Part of a small language model's weights: rotary positions, 8350 steps.
MLP neurons of a small language model. Each row is named by its layer, matrix (gate and up: input weights) and neuron, and shows model dimensions 16-79. Each number is 128 + 32 x the weight over its row's rms, rounded and kept within 0 to 255. A neuron's up and down rows have the sign that makes its largest values positive.
After each neuron's rows, "fires after" lists the tokens most often just before its 100 highest values on Wikipedia text that the model never trained on.

L11.gate325 [109  56 118  90 155 129 133 136 132 162 153 137  93  91  76 139  92 117  88  53  75 116 106 135 179 117  92  90 175 114 100  63 100  86 172 112 103 170 174 147  86 165 165 113 128 142 116 172 130 165 168  76 165 175 126  98 110 122 140 172 136 175 201 167]
L11.up325 [ 86 107 102 107  94 117  99 124 132 179 118 148 178  58 165 175  95 143 141  70 113 154 102  89 124 128 125 142 117 119 148  72  88 123 129 137 140 101 110  86 147  90 104 159 128 121  64 140 150 166 111 121 171 114  95  55  66 119 171 191 161 143 150 131]
fires after: "re", " includ", " m", " W", "v"

L10.gate64 [ 96  87 117 127 123 106 152 152 100 181 140 138 151 119 133 119 146  77 104 112 113  94 164  77 115 171 141 162  98 134 149  98 207 127  98 133  76 167  97 129 152  92  86 117 132 171 163 104 159 115  91 174 165 110 141 178 152  88 120 113 128 101 121 150]
L10.up64 [131 138 118  62 178  85 120 142  69 161 142 153 118 107 126 124 147 159 109 112 121 165 182 165 104  81 134 190 157 177 117  70 123  72 103  93 180 139 163 125  81 133 156 124 121 167 173 126  86 117 104 153 138 174  65 166 118 147  84 129 148 174 107 129]
fires after: " B", " E", "b", " in", " b"

L6.gate368 [109 171 144 118 140 192 136 171 147 124 159 102 145 117 132 144 152 134 166 135 160 131  66 156 137 117 121  78 102  97 157 145 121  50 195 112 157 174 124 101 151 155 177 140 108  67 124 182  74 171 103 110 152  86 149 120  88 161 141 140 131 176 115 120]
L6.up368 [161 157  92 135 158 113 138 139 143 153  91 129 102 107 113 109 163 103  74 171 132 137 143 144  79 160 103 123  77 171 174 127 118 103 110 163 139 104 127 140 134 138 170  96 120 133 117 122 113 141 151 155 191 117  89 133 154  75 127  90 151 105  97  81]
fires after: " d", " m", " D", "il"

L10.gate333 [ 77 124 120 163 113 110 140 116  92 168  99 104 136  84 140  95 163 117 162 120  79 128 170  76 140 192 132 114 135 116 133  97 134 120  84 131  62 115 147 157 126 159 113  82  81 124 134 113 155 110 129 160 114 125 126 152 119 148 105 156 133 122 115 115]
L10.up333 [128 117 104 176 148 120 121 144 112 110 153 154 137 144  58 136 128 144 124 143 116 155 148 104 101  64 139 155 108  91 141 108 144 158 113 132 116  71 137 161 141 112  78  92  82 101  79 147 139 205 211 101 111 142 126 106 155  80 100  91 169 165 122 165]
fires after: "ur", "ar", "at", "ation", "un", "ist"

L6.gate174 [101 154 132 132 123 152 108 144 113 122 192  87 155 109 119 165 150 142 155 191 133 133 125 142  95 160 110 107  74  82  77 108 125 118  96 122 143 123 142  90 194 150  90 132  21  96 120 140 131  35  43 170 170 114 129 144  97  88 101 122 116 161 142 146]
L6.up174 [ 81 183 101 104  92 175 125  79 118 155 152 135 100 122 126  99 123 138 138 130 161 127 119 131 124 138  92 145 141 102 142  78 138 105 165 147 131 101 147 170 126 167 136 111  75  90 163 111 168 175 125  81 154 146 126 126 162  93 122  92 133 118 129  77]
fires after: " p", " d", " D", " n", "ers", "ond"

L5.gate369 [122 115 104  48 143 174 115 117  88 104 132 174 134 100 137 151 149  98 161 133 142 119 107 108 122 154 129 106 142  80 113  48 176 127 137 140 148 128 157 103 111 166 123 117 142 119 121  96 133 191 119 131  92 121 170  86 135 137  76  99 116  81  93 137]
L5.up369 [130  62 163  72 129 178  99 140 108 140 137  96 133 114 159 182 111 145 106 159 134 128 110 136 142 122 140 180 115 138 103 140  86 163 180 114 140 100 176  99 124 105  81 146 152 142 145  94  51 180 157  67  97 108 115 117 115 145 121 151 122 162  98 128]
fires after: "f", " f", " d", " de", " B"

L11.gate90 [135  90 166 157  83 113 109 125 122 141 153  59 193 177 115  90 183 125  72 127 164 140 126  82 188 139 112 168 131 151  43  82 131 139  94  86 132 118  80 146 123 115 108  87 125 106 163 190 131  98 134 194 155  84  83 158 171 118 126 123 168 132  64  70]
L11.up90 [117 142 147  69 171 109 106 103  80  58 137 139 177 153 139 136 139 104 156 111 138 133 156 104  80 147  98  82 130 105  93 117 119 149 142 104 156 131  99 116 105 119 113 132 117 138  97 149  97 117  84 170 128 122  93 119 119 118  76 168 158 194 117 128]
fires after: " D", " B", " d", " Pro", "og", " b"

L5.gate116 [104 132 193 220 132 120 178 110 187 174  90 121 103  81 106 147 123 161 127 181 105 138  99  65 129 105 207 153 163 109 173 155  97 108 160 145 129  82 123 155 152 136 113  75  83 124 117 142 117 144 111 119 151 103 112 148 121 193 101 101 172 109  90  71]
L5.up116 [142 167 131  94 114  45 143 132  86  92  89 112 119 187  72 142 111 152 201 122 115 144 161 101 149 161 114  97 138  42  71 179 170 122 141  48 122 125 107  49 168 169 103 122 113 118  89 163  68 104 140 133 159 147  89 116 124 106  85 123 103 127 126 139]
fires after: " F", " the", " b", " D"

L5.gate123 [120  81 138 119 140 117 106 120  96 180 125 130 142 155 133 195 115 155  87  93 125 129  99  98 172 153 112 149 131 112 118 153 152 179 191 144  75 119 126 114 114 166  75 155 172 123 134 124 147 141 179 170 112 121 155 132 195 115  52 119 170  46 129 103]
L5.up123 [165 139 128 120 108 176 112 195 120 176 171 118  97 115 169 140 102 165 158 150 114 123 141 170 129 181 159 169 108 121 135 149  87 213 108  88  78 140 125 151 106 172 103 101 112  95 135 124 113 115 127 138  69 138 140 125 106 142 130 141 137 155 124 134]
fires after: " d", " F", " f", " H", " D"

L5.gate92 [113 107 109 162 147  52 165  93 118 130  75  43 129 151 172  88  72 110 160 104 135 170 142 128 129 130 170 146 152 101 162 143  98 133 136 158 152 104 121 143 140 108 172 117 252 140 133 136 202 127 124 129 171 186 107 160 137 161 151 106 106 121 150 171]
L5.up92 [140 163 118 147 105 111 125 121  80 139 130  70 102 157  96 142 123 128 125 149 132 207 132 134 180 102  97  63  84 149 144 134  84 167 118 134  87  94 144  99  77  64 179  84 146 130  74 141 178  79 148 188 157 106 136 142 159 145 159 145  95 118 128 127]
fires after: " C", "an", "ar"

L6.gate29 [113 168 151  68 152 110  94 163 117 172 214 153 113 145 181 140 107 146 125  57  94 202 144 176 175 121 107 125 134  33 126 115 163 152 133 118 153 129 146 141 188 101 121 170  87  84 122 140 136 141  97 127  97 145 126  56 111 115  75 106 129 143 114 143]
L6.up29 [125 134 154 102 113 146 136 136 173 137 184 116  99 113 159 185 112 160 159 132  99 141 162 138 141  69 117 182 110 109  95  55 165  93 126 166 159 124 160  91 163 168 112  96 131 121 167 149 122 105 168 114 120 108  96  97 128 119  81 155 122 185  76  96]
fires after: " D", " d", " R"

L11.gate377 [123  90 124 142 133 115 134 140 110 179 134 110 181 107 162 185 154  60 149 124 109 102 148  89 123  92 175 118  96 162  80  34  78 136  84 158 108 171  86 111  78 144 157 129  92  93 164 128 122  50 175 110 167  81  51 149  96 179 125 121 197 141 158 134]
L11.up377 [191 129 132 135 110 154 134  56 151 133 123 149 145 134 130  72 126 128 146 153 136 197 148 116 121 132  99 151 135  69  64  97 127 109 126 135 158 127 139 107 155 139 120 108  89 111 114 163  84 111 146 167 151  95 160 170 180 154 167 128 184  91 124 139]
fires after: " d", "r", "ist", " D", " pro"

L11.gate393 [ 93  99 190  59 100 111 144 106 115 134 138 109 137 119 135 169 133 138 194 143 123 156 172 162 153 146 142 204 163  67 101 139 110 178 137 127 166 123 137 139 113 119  83 100 127 157 156 192 129 118 129  89  64  98 120  93  99 142 122 154 108 119 188 158]
L11.up393 [159 138 119 110  83 164 128  93  67 145  84 158 143 103 188  86 155 148 145  96  87  99 118 155 111 115 180 125 122 116 188 136 175 141 119 116 123 166 174 122  94  74 123 142 141 139 131 141 104 128 155  94 157 157 156 104  67 105 169 142 166 107 115 153]
fires after: " f", "f", " m", " d", "h", " h"

L5.gate82 [100 133  56 125  99 111 130  60 104 144  97 122 146 122 159 150 135 107 174 145 154 138 123  99 134  92 155 153 150 106 109 173 101 120 106 139  64 206 197  57  83  56 163 167 175 167  89 113 185  70 128 108  81 145 124 120 135 148 135  95  97 114 111 115]
L5.up82 [123 150  66  76 130 142 158  91 121 158 115  88 100 153 159 162 125 173 154 113 112 131 107  89 156  95  77 131 108  77 111  79  83 177 124 119 105 152 185  93 126  84 152 114 113 139 105 129 167  84 144 133 109 179 168  58 100 174 178 148 121 185 191  80]
fires after: " ", " K", " c", "19", " k", " p"

L6.gate17 [ 97 125 197 119 110 159 129  97 114 159 133 198 170  71 144 136 157 157 132 185  96  72 161  87 115 109 124 125 160  69 146  95 148 149 100 157 134  79 106 125 128 137 128 161 144 210 125 139 144 160  63 102 123 106 115  81 157  58 117 136 190 113 121 100]
L6.up17 [164 122 123 229 131 157 183 189 122 149 177 170 167 119 130 161 130 157  81 131 148 171  68 132 130  85 136 147 142  80 105 180 152 115  85 191 129 137 174 101 147 105  74 154 115 206 145 164  74 176 134  79 163 147 117  86 107 125 129 142 145 158  70 154]
fires after: " f", "op", " d", " res"

L10.gate359 [133 145 131 211 114 111 187 102  32  98 120  84 129  98 128 161 125  96 102 154 137  70 156  85 118 127  75  93 145 121 173  78 150 142 119 115 154 111 168 136 159 111  92 145 136 151 110 124 135 146  86 103 125 112 127 119 165 107 156 116  95 116 121 171]
L10.up359 [167 139 104 130 162 104 193 123 138 106 131  88 126 133 125  96  98 126 148 121 150 105 120 135 167 102 120 193 177  75  73 112 110 133 134  49  98 103 153 152 103  89  97 130 122 158  72 170  58 181 124 176 154 102 122 128 148 101  96 147 181 143 123 117]
fires after: "ist", "ar", " s", " al", " b"

L5.gate100 [ 84 135  96 142 153 141 145 181  73 144  96  66 106 176  62 152 118 110 167 102 146 179 147 137 183  70 129 166 140  83 147 178 107  85 116 178 160 126 198 166  73 120 151  78 112 122  98 144 141 135 109 118  88 123 111  81 125 194 167 118 116 112 168 110]
L5.up100 [117  73 113 188 106 121 178 105 153 160  99  96 124 125 170 144  85 121  96  84 125 113 123 121 158  63 104  57  83 150 190  90  83 143 189 173 161 157 132 139 112 117 127 107 116 129 113 125 193 154  81 110 189 140 111  99 100 133 199 108 143 153 128 123]
fires after: " c", " C", " m"

L10.gate24 [141 132  98 184 181 131 129 144  95 125 153 131 165 148 107 191 152 155 140 129 129 163 147  29 160 133  97  74 115  95 106 139 164 139 185 135 145 132 142 148 136 118  67  87 109 167 103  65 166 152 109 109  99 144 114 102 102 194  85 125 133 110 156 194]
L10.up24 [161 183 151 119 149 104 125 151 113 167 170 124 179  93  67 119 170 136 147 156 137 154 146  85 150  67  89  94 107  96 125  97 105  62 164 132 125 160 194 108 117 144 129 132 121 151  99 123 150 205 188 103  96 152 145 160 161 141  93  95 133  72 139 131]
fires after: " t", "at", " p", "ur", " P", "ag"

L10.gate143 [ 64  94 137 101  96 112 133 148 137 175 126 102 124 135 160  91 134  97 110 119 131 133 123 111 175 144 139  82 120 152 102 104 159 153  94 144 170  97 131 192  82 170  97  78 151 155 132 162  83 103 113  72 178 147 142  73 153 177 155  96 137 158  58  79]
L10.up143 [125 166 169 162  68 112  78  87 129 150 104 122 143 107 132 107  72 124 122  98 162 108 157  88 144  76 142 118 100 143 168  91  99  66 165  71 159 127  90  73  90 182  96 153 159 122 147 110 117  73 122 139 121 123  97 129 108 132  95 123 129 142 123 144]
fires after: " D", " C", " A", " c", "ational", " d"

L6.gate293 [102 117  91 156 150 131 137 168 129 140 117 163 145 145 193 166 137 118 141 121 118 198 165  95 133  87 131 145 106 107 147  96 130  91 165 159 124 123 156 179 151 131 141  95  70 139 200  81 119 118 101  83 186  98  75 177 126 129 144 114 101 136 122  94]
L6.up293 [155 113 159 123 133 135 158 147 172 198 143  89 126  93 112 189  94 204  89 101 137 138 162 177 172 157 113  68 114  69 130 130 121 150 113 174 128 195 147 141 109 117 132 157 134 149  88 148 140  80 159 139 109 162 156 118  30 106 140 123 171 137  74 106]
fires after: " st", " f", " c", " St"

L6.gate328 [128 166 132 132  95 180  92 156 197 149  63 125 160 114 144 131 162 105 119 153 107  58 135  60 126 101 190 123 105 104 120 142 114 121 193 107 173 129  98 118 171 118 153 144 141  61 133 164  86 139 130 111 100 123 152  92 143 143 111 170 121 139 120 169]
L6.up328 [ 81 111  98 112  62 171 228 127  83  85 133  75 117  57 107 115 123 102 107  98  88 132  84 121  90 168 141 175 113 128 131 184 126 118 168 156 173 160 119 149 148 165 139  79 219 129 172 131 173 123  94 100  80 115 148 110 137 161 154 139 160 194 116  83]
fires after: " d", "d", " D", "in", "or", "ur"